Weights of a small transformer language model.
Architecture: LayerNorm before each block, no position embeddings, biases on query, key and value, tied embeddings.
MLP neurons of a small language model. Each row is named by its layer, matrix (down: output weights) and neuron, and shows model dimensions 0-159. Each number is 500 + 40 x the weight over its row's rms, rounded and kept within 0 to 999. Numbers have three digits each.
A block is one neuron, or neurons of one layer that tend to fire together. After each block is what it responds to, as a language model described it from the Wikipedia text at the highest values.

L4.down107:544594519436517508542490439498493477453566532520457484503534511478512479553520458520504478487551458398523573508470540517532479538458508515476528452511487544506543489522575509558521443455499485479552511437535504520500509420511518524545497498470544548481496575519513456493478539512539480481555510553551588509477531567486551481510517460489522458493444491474445480505524469450486461598486444552538584506513543526450465463536585499505446526481452488512478471507495519453547535419472467
L4.down536:517525485580530539499506461458549562488498516512494471464491401500561534450447540462432547459538576498557508482469450613424506593530478456534472568528478467505574509448488514459495548481468519468564503616531449531432522402501488459472498529512508557502533541454459462531591537487472465517553488501519553508526479521491468487492474522525535462447465464490556404468487522537550515513489495436528556493488491542538504465534525479476407519527538497544504535547618514527543532498443568
Mid-word piece after a short prefix

L12.down244:444487411477470483536534472517496529564486473537466473534512482462532513435521544481480472516503541531507421487478412512469489464524471508470441452540577511503474479473485438483512500509571488481443510441508475488519499461483569551501480546477450469476567499471513547529590505505508479498394470520481391550472524504475484548483499446502591442487464576502557434531451500427492485514498599501532545518495482485511578473485482444482452541543526513493499507464527439528576488548520486
L12.down1008:425447480494481545525467578540431463519491560507507524535477515483503481511471451435509438574499469441493459560473470585540457439528452583503470503472590548538474497459507477484489467442527497537483542502483464539552458494480479438492510490501422432475521485483523522465572510524460526489441493464521562551499521472474480594510411527449527442479491533536520525533472501468520498502563577523537534456525435520518536585502538476562537474516476567456543504545501496464521506490465510
L12.down1156:432529479535566459447470498480493474434460560502506511497471479548540546447517496470512455491551487439513500471494532598521550491452450531485428489491532467492497489527475691524445473498515546405456485464560530446469510510394485558514502506591477503479577559555539487551484459535529523484496418483488516528526511517553527511508473537489461448563535495505467433477547477506439500627515483508528482478538469460449434458450496525479523526537536544482474480456583531474554494524530501
L12.down1188:493517462559559537432486533547464502506525554464486564494521514490575426498488557463495460436507562523508446542487515485492546440600526452468482592554423536488519506488505456539504535491486546472482468484458526464480546449521408457552464515523533385437630489420506549532541509506481462442591460485542545505487461512503520538495407530479535475520496481472512464515474546506550467545469543502535515472464428514529491479469506408481488414502515478548562458480445457548508498507452558
Pre-"s" possessive apostrophe

L12.down161:521438508446553514511438509477487499517586501491505484446463474467544549487467521472467485517462452369456534554525523461475514547582528508452495632517548475595505398487453573507386548500481475571546513503449475512502531571514474512475557512450601540456478450469502566568516515491481523509528489549482454461503487455466471453524468521434477537412401409452577483535476526532509572463478496519533458514521467511453531493519445501480497478587452473519450466451538500470482527535501489
L12.down425:515582485460496541451545517541462601503484573471495527457511503468495449541520463557466465465492488511505524453507485525533603537503433478495539549480443460539502515575574451513473460487468507478506573483512418493533437532486483572485496477522495445513442489563516454457531553462521565533472433514509520559572487409458530417594543554498523501403475547494539507449455442494445450460505494489479449514507425459533441509522513458518492469456442463484498496508500496497486539508465505
L12.down606:506508573488516491504502597527491515473419497468437519515466511515514510442455524468538466470554487476462456531505478242466525521423533470492595494520522453497447566536425469489469490504494499513538429493515521526557513484502509453495548456476462465493572489421484466425580445491537521416560578515482493549486507529466493449501481494490491479547479466495524508499512484540471524479459572500544515570495418521474467487430559498475488613494498508460514468494500497528498470487503513
L12.down821:532424446481512449538525495467463532525502439465523586440478495468481484502502531535517458498539471443502502549497546310473521459542473454526590493473489418547503514429581530451486514523530517544467439488498519509504505461524484544467492468586449490495499581509484499444459608470451513515479466508447483523504503486521551497566501450462466489461457401470475534525500468526518518537558493488437492553528437574520521518587458482497468533552435484515543539473531477477505504480616491
Clause-ending comma

L4.down238:516434536507383521528451480502536517546392474474505470477510466434510460516578519456494481576471558505435457492453537547492544510558453470520508492512489590573503481572461565493579449438455560549567387536464495562480415461434453506437478497487504458559491436521475522494517473479559512529509619544503504490499536548431481466462531473497573501485487522530478470504441487489466462554546547471484491496517513463483488430543499460487534535464554468437472471495492494506561488448512494
L4.down751:532515599419430412494459451492527519523444454499480396533541530507492521552447470512469488541547473510495496473538437481549505568507515432525506501431522495487555471496467494561509489490584546538488500524494539523504498493541580471461505466518469510522493492477556518480508478446415548559438524528381555532455523457559439463468450422491601534482531471496536532507544480516466506510539494483434561496462506545523452478559495513467517487495472469535488530522483539499557521463557512
Numeric table/infobox separators

L12.down270:581484518572440564602515520508556568453456515479512497459532446452527527561490495443439498491508458524511522481486492608491433400498441490497557498435371503499477466524508523485517460521494495541483555554426547430494474463522510488521506443496468522476513481477454503440463477500528455550480498517462511533515495537486522489480489493447532568494512519494507487527501457508455590463471469507552442548468464495547558546474558480621511567539452528461480460476494529514466522481467573
L12.down496:537503522520481461500430507452565513539470500505514501610540511441525475517549507488492485510561454501485483473521547392546540471469476524457499517512530558528418418394459470496545508466626578473444466494456583567513490566485505503493517502419522481493505560501458551472535524440404597431569481511498571541526484497505420428490566458455554519418481463507484546556476506543521480514479504475512540526537485598400497439565436472479507490504526499449570537522502543513502449532500495
L12.down539:531504506552469498431452507434422469509540461532505440486552543527546424529578476515488460502558581451466478537489549530470462458443475526480517474488485415526537519532490475503543540470550443440534421503491526485552484523481418534542485607497491478518493500457523450521546455526495487521464437559472506527514473499594485531484504509496545446491485483501584430501462465480477487516541481553488500465463482502516571477425475459535468535509496511515504439517471454470501526503441460
L12.down1065:499500527500416490499554547478566414512522481486486499450556547506447497554503504502499466551443502643522559505506525539521482529510539475478568528492530488497516473485495445507522457511524488475451513533495488499504476490535492458501544445506471526445543524515506518470443460539483530533539565585529480468492494564458508525560499477540464462521475534497480509490451472546405512480459438489558470527577486492514511545457513511388480490457469490478488554506500513503447547463426569
Wiki table header cells

L4.down702:480439456529528459590500468492537569510550525500479526423541495467499526574529508537525520509496554525478470555494467469558444518494528520555519498486555483425422445482447503430463441502524465529408489488478560529442434534558499520452466490471450537509465492441468516542544460458481442519487464482521503492510515427499476529570547512436511490453480500441518538532529497538479485462487489488586519482529504501552455378461520438541649541529462456559544476549516511447457489467489527
L4.down1132:435530563480540477392527482510566509405562477499469519512495549522483543534430477574511498577497495555540484474549484510496514521494488514500519529560462461520497524538464530553510516454491465506448532500525571494541480504553513400548479439474504497524522550504464538512521538491471507519525439490525525543443448486554443500578489475454493504524480467496510528636552457542470575448503518513554447473548500499496465470444485500502496502480530547504551490581484469414499563496461494
Section heading closers

L5.down26:444512457542446563466505450518571498499455516474497553533464452459523581498506440479494507541509484476524588506480508527494503388497528455554499517526525544529531488457493438542459526526508458587503473458528497545564484580470551511531494489470500483546486544516505456558484428530478462477510531453498482503486566469467520396510563532558451486440406487468531464474474458557480455486569525489559600505527458529505440454534497493529500501519492446448528433491551478487453512477461532
L5.down335:534482539445437470488468525540453573498538486422508470590514534483546499508556553526526561435480477454427576488512507478455560475522468476496493396506537635479537486494551483477499512459508463489494480516514521544459424439521509521593535502549462509535535510496512507495514581524501549501556512441460477461483448474452503495516469525484460526482502446534470526536476561556536513473511507437447438476500495452451460512448496526480480529485532521522467448522487526566372480570483580
L5.down394:454500484482454567583459507510514554457536420456489607518485573476461539503556534447455493425481544472469628543551559510496536490539459520547502446485483439468555479485482564435515538555602433511603457473544501574488458510536442553473440564510546498483473498484498486580476485453530454471473474526460500483495531556579476503503495405541498453505529512476500469529557515428508514501516482490494523459507503457458545460522536594487480453557520467464534497466476535434482523517472591
L5.down615:454465509538473607485455514517560552489534498548532475491510519453490568462471493513545459416502519485495491434524501476555437351526440516507494497506594502421560495580563440459466425502573490518507475517455457498520549519554513465521503519451469508517533505469454442525518546550520451570541476467488501450502493505470522429473515497492415520549463470570450563464575537541476458438497559477481512554457489550441579465545536466577469513435511444533524459494525473472538490476553554
L5.down628:516548535454431484424512538527471565518488470530505481430548557494501494513492596446484507520577514477462512510475476492490505466620494489555552530443553520468436545538543542489472452487484402468552540519470562509526492456471494560544586499488536497547512518495528442476500503486531394496521512491508541511518502487555414467424496448484514521472536549537467461433517513519487530526570454510452519480447544515503579465465491529557477470455478493524463500449460530487526484562527498
L5.down940:539508464462566499527481519506447558406455537514498468540456511456485474504458446523471497539506505487469465508533528455476485504512494506469443530447494458540513559557528523483517482496498481450421455532510505518554491543540488517610525517520561492471479414502502567499434536522450508528491490459546534406448538509495525487451439501462598487483515506546516578529551414495531411447492532459551520543537479539441494550527488454479539494531551518540532473516570546418432523411491474
L5.down942:438491488478459439505560535493556506571421436487497504513456557500494427451535539469555469463431526511479451485546498587471498523502444540504537565471443525460540446436488445509455476506514468495475588448488533591491515471544529548541495517473476478539573515422549474444491423527462501530510469521567502470433477501469480456484528486501523498557448527514507573394406564553511496476559491608452499525592499474583480526517475542477501519488481507436525491477480524562456524463474482
L5.down1232:517497471550446494570530529426452506463473532472409442493492465503554538486493508589507575411405521459496533411550457532509511531549557553492512496467537539527485477503584573494518484480470430488447536572474469460468521442466442599490445450450543581540546482443496515504509513510513471484523466442547489541438530497522480473523518454503533537474453479475480567542474555387545546414526531472467502484558473509456499500514493548521474511495488569497564480512521483502464543525503515
Apostrophes in contractions

L12.down250:528575457480510487541496527487430494537497504525478500465466546465466566476505524415518507537455499453561524568530442498552432440475545542506552542525517516485561459478568571539537528420467525533462562561520509487496500444540524512556461491565553469459536444472490492539479538491555496463459563538527462465487512524504425457504541512500463545491557475494555529436488509572503494562458465505458517472439491532438502479523517480439504541517566485487436510448492530547524538484442529
L12.down409:587497519469516446452493564519468495513498467495519521546430474521453488538570447451569491500439470411568510537514560426555504478554460506510474572515515459530548544515495457492564626524503490588448614561463532456534510453516486503499548484460531463460456532536499449471528450485509495565539523461489482502464461485501509464518563456481495547490451551556516549523514517477471483555468497499516530504460463501531521504485550522405526489506437460641375532511416495450499483481478483
L12.down475:467452479542496504484562513504469490549569529442521471532508456524503513435530555502504536526446434485521508512559558461510529524475484454526522498537541441514497481501521487548441504417507410536531503518497485447468549480459540561505477503530515467472431442534536449555483549534391458527501521561537479513537500482488514417489518582502468420500536541502441434529481502545477557588468511517493497491513490472539499446489477447476516573508496531395500481514510478474428527412519540
L12.down758:549561444449478515464494537492514508480483522554516450492445475475479476474473514512446475479491544428505463554520516502464512450493504451536568555510474599450551470496534459535526550479461516474504535471483431484472458476514518535488543546518551500391553565513491535494491512481502485504568451514456529505515479461483398515546531557494450580556473508539604481538499519462392483523513488587529474517496530562444544548479522525567548560502529542532550474468499510530521487509392440
Predicate after entity subject

L4.down25:448525480483431543519582481511573602491430510474546502559511567486480446470475487533462483507510542531450503517511459488497423426556535507514499477504481560543458612459542446477515482474528516531597384553490476505527496500550505439520484461471473540516516530473493483536498555449535462512519531440445559514474494455501523511473495546451464461509485502493468490474563504496492441574549478444430489539477487463466482484474445517468442535467505511502521488537507530539453461495455497
L4.down671:453499469499481500519483519493528500497568531440512453581478538555541496448478473534545500460598492531522541507478391481519529446483574474479538457445529501525478562547502474442493509518542509421559507599514448497582475488504487454622480481468480472507456532488505489484518450460495441425481577493462487558465421538494460513473478516434463494457510483453478500538478454499501518547520488563457562461510479505531580522500485488462472460518456446478501470490474480551465487438562491
Contraction and word-continuation pieces

L5.down337:512487484509529497507493481483469475518509545451502522498502507469576481416479518473501540507540484543462446538492437561496488459509427517484477497465450495524536521503533457487492468469467497515477555491442460463549444551443548483464538486503454553465518481497513445559541568518514598585539511536446545519491604465467506520451484557507460495534497588472488472503500477487502506485499516453476564462512447464499494552518476496601516498531511429524490503409528467491583497499489526
L5.down381:487501506515512435451451506512456557509478535503546527595513532575544529467469490564491520479503438446544521435449436484523543456434475507447573502465474482473589554496523464493506453462441416480552496560515535485444520479486543503488489469476486529542520439476453534526584475456513518529607504474511499502507515451434520494502495556420516461529516524458516475515482492466556511556504462564508485543485422471549495557543496536504434490469525477463459544496508516477547509503467520
L5.down689:504497457510576509490454473499530544518497510455473532510479525537486435503501469508562535447538519508549530526459483517446469437489459450459468560441465543497492566474508455451464530459458520487439506523465438486449512516543539510440517445467513507504480462531441470519552476481446574437565511488473540489465529524485527473507416489504522442575565489527503521456429487571522468509458466452472461539539476470519507456492461491481535455458485507535516544450569475540547450479538518
L5.down908:515509550519512517443529503483482505516477520462488557527465480474470533495434581521503466534484512465527455539535396468429505543434493489524507546466485393528588548540486416493431548529492485502548542547475512492471503492515549434531499483431509491474515517467478536502526479461446548497475484491522571542417460527489479422575484457479483405542512515438523484469463504486485520552481543478491533566461432421505500467467457553550449496519487487523460502504555461514483469526547552
L5.down938:496529481472579560499531518540438465577507526403468472577501514489514468504509583506482555463499483458550497478465497539468485516474504436492412569494516479461522529478519506545515516435444397461498563451483494516486510480493494484475538497491544529517508537505489543469566556582506604476505501463437532531531553536452511457462526500499499551577516403472486527434561493517521553445468536558439539465486532393442540556515516432507525458503445524538581494429457488454486474480542546
L5.down1070:507525465550522517507572423518430560585496508494471512534438547481502475462496472456509434483497562597532514567498535507388503471472420546593448510555444500478568485494490503471458519562515458517468601468576518535442520545445484467531484510504551446499611560510480439519568500484539551464542548509517493569456455525534523469537531478496439458507512430430525449524470500529530550493475466520498477540500523470437555547410501490503482511536505558480532560516529521487568466489540588
L5.down1146:520514494511499449483424435443454498484457494444503479462460487445431542450461455483435464537504541500560495538512445482523523467541485492520519481580427519580497472556532399514542491515496513483535546537549480499512492533504512476531512532527540480453545528457422477461487505500557470525517538536538455487505549441514533447494464429554435426505514422443506536527462432541540553409525559514548522566475547472473482527524535467531474464501514502468549484523498451582579446520511477
L5.down1199:563492466442462424417469460478506519517479531465517533408486559501523489490510522414562563500516515453513503448460432513542486484454524544471501482472514515458526456493537535562456432471454510539447557478457481506530506488599440530476447469495471439460523526500518505494496507440546476505455494551481514543494520460519566546546498473499495520454532566545534461502465505459427510509461476540474467487521415529550477541519483480456469510416500584534373471522473459477482575494520452
Mid-word fragment continuations

L5.down45:449513482475465499538477458550458466431555486536491429437492567530447593498428561580486485515451475451467431453447517531462508546554496528470523537518523611471495530498539563449482483523488448528504471493471501508567494586472504471496535515505542479508464475515455482516517588530471470558545490532469516474498472530545465543448515468542523492581496453519538578497507462491437516518509554507455585503512496554487484511620447514485544454528482533490490455511579499443584503561526444
L5.down142:521555489500506568432593491553537453403508592504513435487479510510491523474504510425526514590504514509522547542449475565562543456452587443430495469515539468543548482548502506474551467511518515491488474404519519461502528539494450491514358479576488523462529459497551467469536506506479511550492543524511430517520494528511462450531527516482592543562479441513465529480438456443445573438499533459459502449469562541464505460505567538461473506546561473477499541450493516477444476484488521
L5.down241:439525472437471543514534491464472460500496438508523469533484517555412549501459486590524503517499547505514495512536497536482492445508534538492486509481536474515510531459450543501482464518529468468478488492475432489460509549563419507544448554455499463493536533518550449540493534517501534447628455503490514528515495501494470482490559498488532490570496485517512531481473439538511587483476500543457530528430513545524526590543448449483546452543505458460582492504452459545450393504491509
L5.down355:477498626449502518378459495538491529554550489558537542519493513480528527556493543419539493517510497441489508543492514555525558517504535432516564471500566540581484476516479507461458492468477524497483520572500515568479506445425494491580457515485500500501476523446502481478505559468510518474430471511505475487465504495572494510480532509494502473526507475443539492577451494443509499554591433403506655405536507511459495540467548485468503499567416495496432459481418480473525478484511570
L5.down401:455513497500502457504510477486473484511447501550501483476501510483456500502462519413526518493520503501532489497602468511513548514501461492443540464503477501451488520511484460459489500498490482511545536525592468528592457446560447549559444567495509481521490495543544570566554480537539611513545507489519508499500451492432510500499508488487456555522488475521493442559527461531460574442454459455510563477399551554504512570522428534488511459566528516492511467537481478517517491505556525
L5.down758:413549486557432490454462473553536451470485452504436460526528431458571520478449518479546421450498478511458484444481535514448502480525526473500521491512492487479543553502463569514441496454497538503528460528516515508529494513515475540532433488524539547492464454487502520499535536582486556571535544504562482508491463533501520532513536536487599552456482461437522527515480478563512491511473558529497525475468527549457492513412427486500521511501505496519463525544495452486488554517429471
L5.down799:502447604470556495450419424497495505534479492514483542525537517427474420516462485453478561482462499541520421556523474420594544461519565543520520533418493508456479516535502592492479494549517481502553547507438528563494498565477430506468403537470457472477441532521493479475544470507527518533518529520503441419568437499440512532519498517506443541476509526483466527541455499487583486518484474573432524495460485488476557445453505554524520455531526498484495531506519546563521473450518495
L5.down1126:463532575536495479406524481475454518414494509451510496458491530582564499493508472463454522531543449538478487465483588488553499518528509427492604529487530544488505579476470480432484441496445466497537424539529477484491486540499434507536565472477470441506531458533451438469554539504498503520558552506588490468448490499495521535514551555574476445529569441523502492504459479491462517492533512529518418458450535496506510492452540468504496507474513530461464501516492466447501491537520484
Compound-joining connectors

L5.down59:490479493458486501519530502450525539494520474449502454532505525508474480532515527580488546566497556508471452519518514597461436556473598543538520572452485489517472556479519463513546527483519494463477487497498540530463523496499529541494506468566505496460521501453561526463472454480459500516567502493499562426516526475558458515539532479535504459567471476458465545385547512468452594483452589485529448474483496481472466485510521497459501533488522471549570555448418546449464547467525591
L5.down74:583474490488477509554523599502508496517517546513539503493533515500502502506441513525501519485566473535541497458496504461491442477535455530464566496531491448473483528493529538468478469597535476440488514593419492551497447455499541502559460500519482535446497446438586551529475494503482493501446513487551508487539523512501446519561527464483475553460550513528521508515493539513499459474436464461483492479555506498468489471477528532465435460461522546445479547559388544436429488572475473
L5.down110:490477513472509439445477523531501417489565539566506575464484578509457497457497478512481486504553528493443448576550525432463514535564513536504487483469535475524543406505491446437470548494541427513390508531439488488553514488469511600577477435476515504521536462479550479517557474461436518524560448462520526491517561467417401484411450491457454521438533529463499542465450550472481554454502432455509549509488505590590510446467469525512516508538486407448457441488492454452478482548528441
L5.down261:455509487469433486518490431511553509425518573474560512484494392521447422551501474540530546507425503524491475462471569393529476552488521562495516505475548495494496497513553515532439597462560555541499435448471495516448522482499510522471482477486494550537437464509520524510513542458477475466531450501547500465483525446495513559439523554484484559504485521493458511486478548590424562475451461493487496487509561467504438486496472485556472504562497517455524527500480500510535404507490599
L5.down515:462498566543532446524541548475470455487566441513502538531546478554436485434472464480496538463512510456444551444488545561504461475438478505511415505526546505516532513510499458461562434489511489542484524512503472527500493472527497516520429550550497508472462475481438525589504523481478554452512477526453478532480584465464484551508605452508451512574439484534552473450484522462474473464462559577490491473523475460455519433530462472457511496439532484529499550575525456516456514536440505
L5.down802:545490495423542563498522442478487496504524408447475557468577473470461503454487527519462535581470559493469469539443491442479467478492492496519473460464540502417487525536533469488542527490494428556524461483507481458486448553499469497477492456434471562540511448424502501522543477462520435547510490473505521437520511434537546576543544457532510560478522511519520530489487545574490480530539438560483495584538531522532483473578450522520524459520483538564548536510542407472434459439501461
L5.down879:537429493520512562553540513482517510492501555429524547512507497478476499557562521470478489515474565484489522536568524444507487464552537574521500533509540459482476532539497546532488563386495499449435487462471565609533456531502434516531453519437424508488537418501524536493471480498443493541567513567447481445488518472517429529499512622530457441474447481531509448509485541520469562520462484459553492496499511525535525454503477498542540479500502413535509544480443511539521491493418450
L5.down1215:468459499475452421505509519420557471437468486482524508489548478435521485497417510536610494485456541464445493524502496539553444483481532462518481493481448522479467539482448545509475535506453530422449527471516476565495537511465437585535504521526543487493526475542503506467553518537478507485531438573455493484546433481514559538524463502515467496465500511498458552423448425491511462474431464494479544469490503553532506545534458498486522462500524480532513491551432494555502472566480480
Article subject definition onset

L12.down408:451432537489544518499568464547458510536465518462541534461579534405476560501488480489510491498482400493484469460541573489490477485571494516484469591468460447541460463521478502492491472499490537507474472480508497520509534486496528556459503544512458499502474443543490472504449508516481446517504541536562515526524535459448508474517566525546517541575478553445445472454493523534461437507502565455573459625451443536475512454461485484535514499456499431496473472571499508543477411536494544
L12.down430:423488569479544406490441444477471440503467527452476486461489434509500444524490481418527475447489551489503481559547538555453544550567528445539493510443511524542412594435551514474517400500488531497508511490523432482440561516466519472524522548481436478472531500532428510493510507474559526580474541483493429464490543560462566496467548510498467518462524518569554461445501491519454495450470469471520451546566490547513476545540473503487556507502490526533448518481444551429497515490533465
L12.down768:471543450415505579542382496474519516534542503512463506478529477462541478497525465507534542516511477598485460524477488506541492476518552531523507495474576486494467490497517496605448476475489527495472470522482521458517512538528508506530469525506523474474533544460479511481496555557472500436525423538516560511508479445523475542546493525580507477490509474459477480511488517475440496515495446476500524511524484438500547485530469504533411448488527530414594527505518441511478506519479510
L12.down1275:491493505534515502473474507556504508520454518476543444488536521509530478450452501558544520432465531518490465482507583471501447441485408496455497520493491508522454509515454450503485517535445480446416512505558564448575476524467518546489549448597517480432489546457463603515586420508453488543572495506465550520471502483516540496464507475533494526496457558494445485539514523449509473432473516525574533518483492494472525515575428483526486519512482508500493537482530477497487493538531479
Leading digit of years

L5.down264:530530460503514499541495521481462518435531437542581479493539486494483441432519469461506431478485484474533481509477490518500478436428563535520483462539507462483561475464533515485424534516515450481522480420482527543492516492496528484505475512448512514481522522540564479525457484514519565497494494461561435542466503452472449531415545487527532444517458523575511553495481461496554522586547487568485516449468483547497519507462504488518543495555524553425519427504555394479484450472500470
L5.down325:569497536485502470487484447517461520376443560486470559537476522476428432481491510493524509534461461505547505459513487439461529483483520521467531522531450492494496480522538504461474495467437474420413520434455491540492473489541529533479532468508487516486584438452472545467476546469490533528543509576487453498519513406552522506480563508442475580523487409473518515479484478544522447461446561463491484519493567497491510513474489514421475463527457519509456522598467526464522509422558448
L5.down439:455477526524482587408524383464448450556553537513584540512546546460447469479474512517528501488520505486467411508514507538509481442540553462482481531486546515481539489511557476479441478544532552512526479545473493530560434434463460548530537489579561459483485509420494476477431505514466468423549506539525512473540524476566462491444524494438552431469413543468471478458489449472448528482541516540501483439560551445499447553583489484500554520567515569487523478460525511485429437583476507
L5.down735:469509483469470507568519468527455481576492509567518589508493535450464447487488486470442519494476546553467477520477495474572531493522568482485594454557504563486476430506523505491552511572475492503511474524511509513524412530486518508461536470477498500516493535492535535481456459511501494490542465469478561425447483478509531490476507544530412378491518470559494498509443412496494519507487474487532488484531464552503492476576534474452436501505489541488557484471509545565475501492551503
L5.down881:556468478446496452500495484487460489497533453480525527518416538470554456478480472510479530491455486452430472532533499485491490457495485532464493526559460497530583441595448540528506454575475532481474515550552575521414460542598506473488453506492467504511515514481489547468488466515414527508450484563422512533467476471572498472509501516506502542475500476501440508506419419521485493408526566464516443551501504505506440540550467500556514523521509550472550508494563485567490454465501494
L5.down1192:496568449484410555592486550566508519450481505552465480527464492575495485523458466461483514462442515518466504439489425507512592512465502443440507504535455487446464481553509458453475554523521537489503510480443549505530525443571431468519536550475446552460507488552557561480494443508504494494466514448493453573462526461543514476531477496532455504487496582483521507489435475522501466466505468468445489474489484594552533522579557527465472537442458512511530523474542452465485452519555529
L5.down1254:551543534536562505506509497507492519535470528480553456561415500492473439500425545524458527491508498527464526499459459496465487497505508521472546433452505510519495532544521502475534506516474519448498499460663494512504508436505442404474480476552553583448525572523491550606550453492508474470475534465418531503490504460473485440517445521472392489442450494494533515536488529491471516460532553491422512449523507535503524481510456506527527514463483505459508476544440558486480484537499545
L5.down1269:418446538555496444429457507510484520494453494472486498458520530603455554524431551458499455520443495483523432471549570539500489506452482535490465479529516464482515462491491404486514555501418533505471502465498465441471492483493522492477536562595463531517467480536462422514483511424549543475485457454508505541530526489510520503473488537477481476485469549493478567553417509549531499498521517454472454526440494491598534482536494527491540547529595504494454502523492529543527480447490572
Set-phrase closing nouns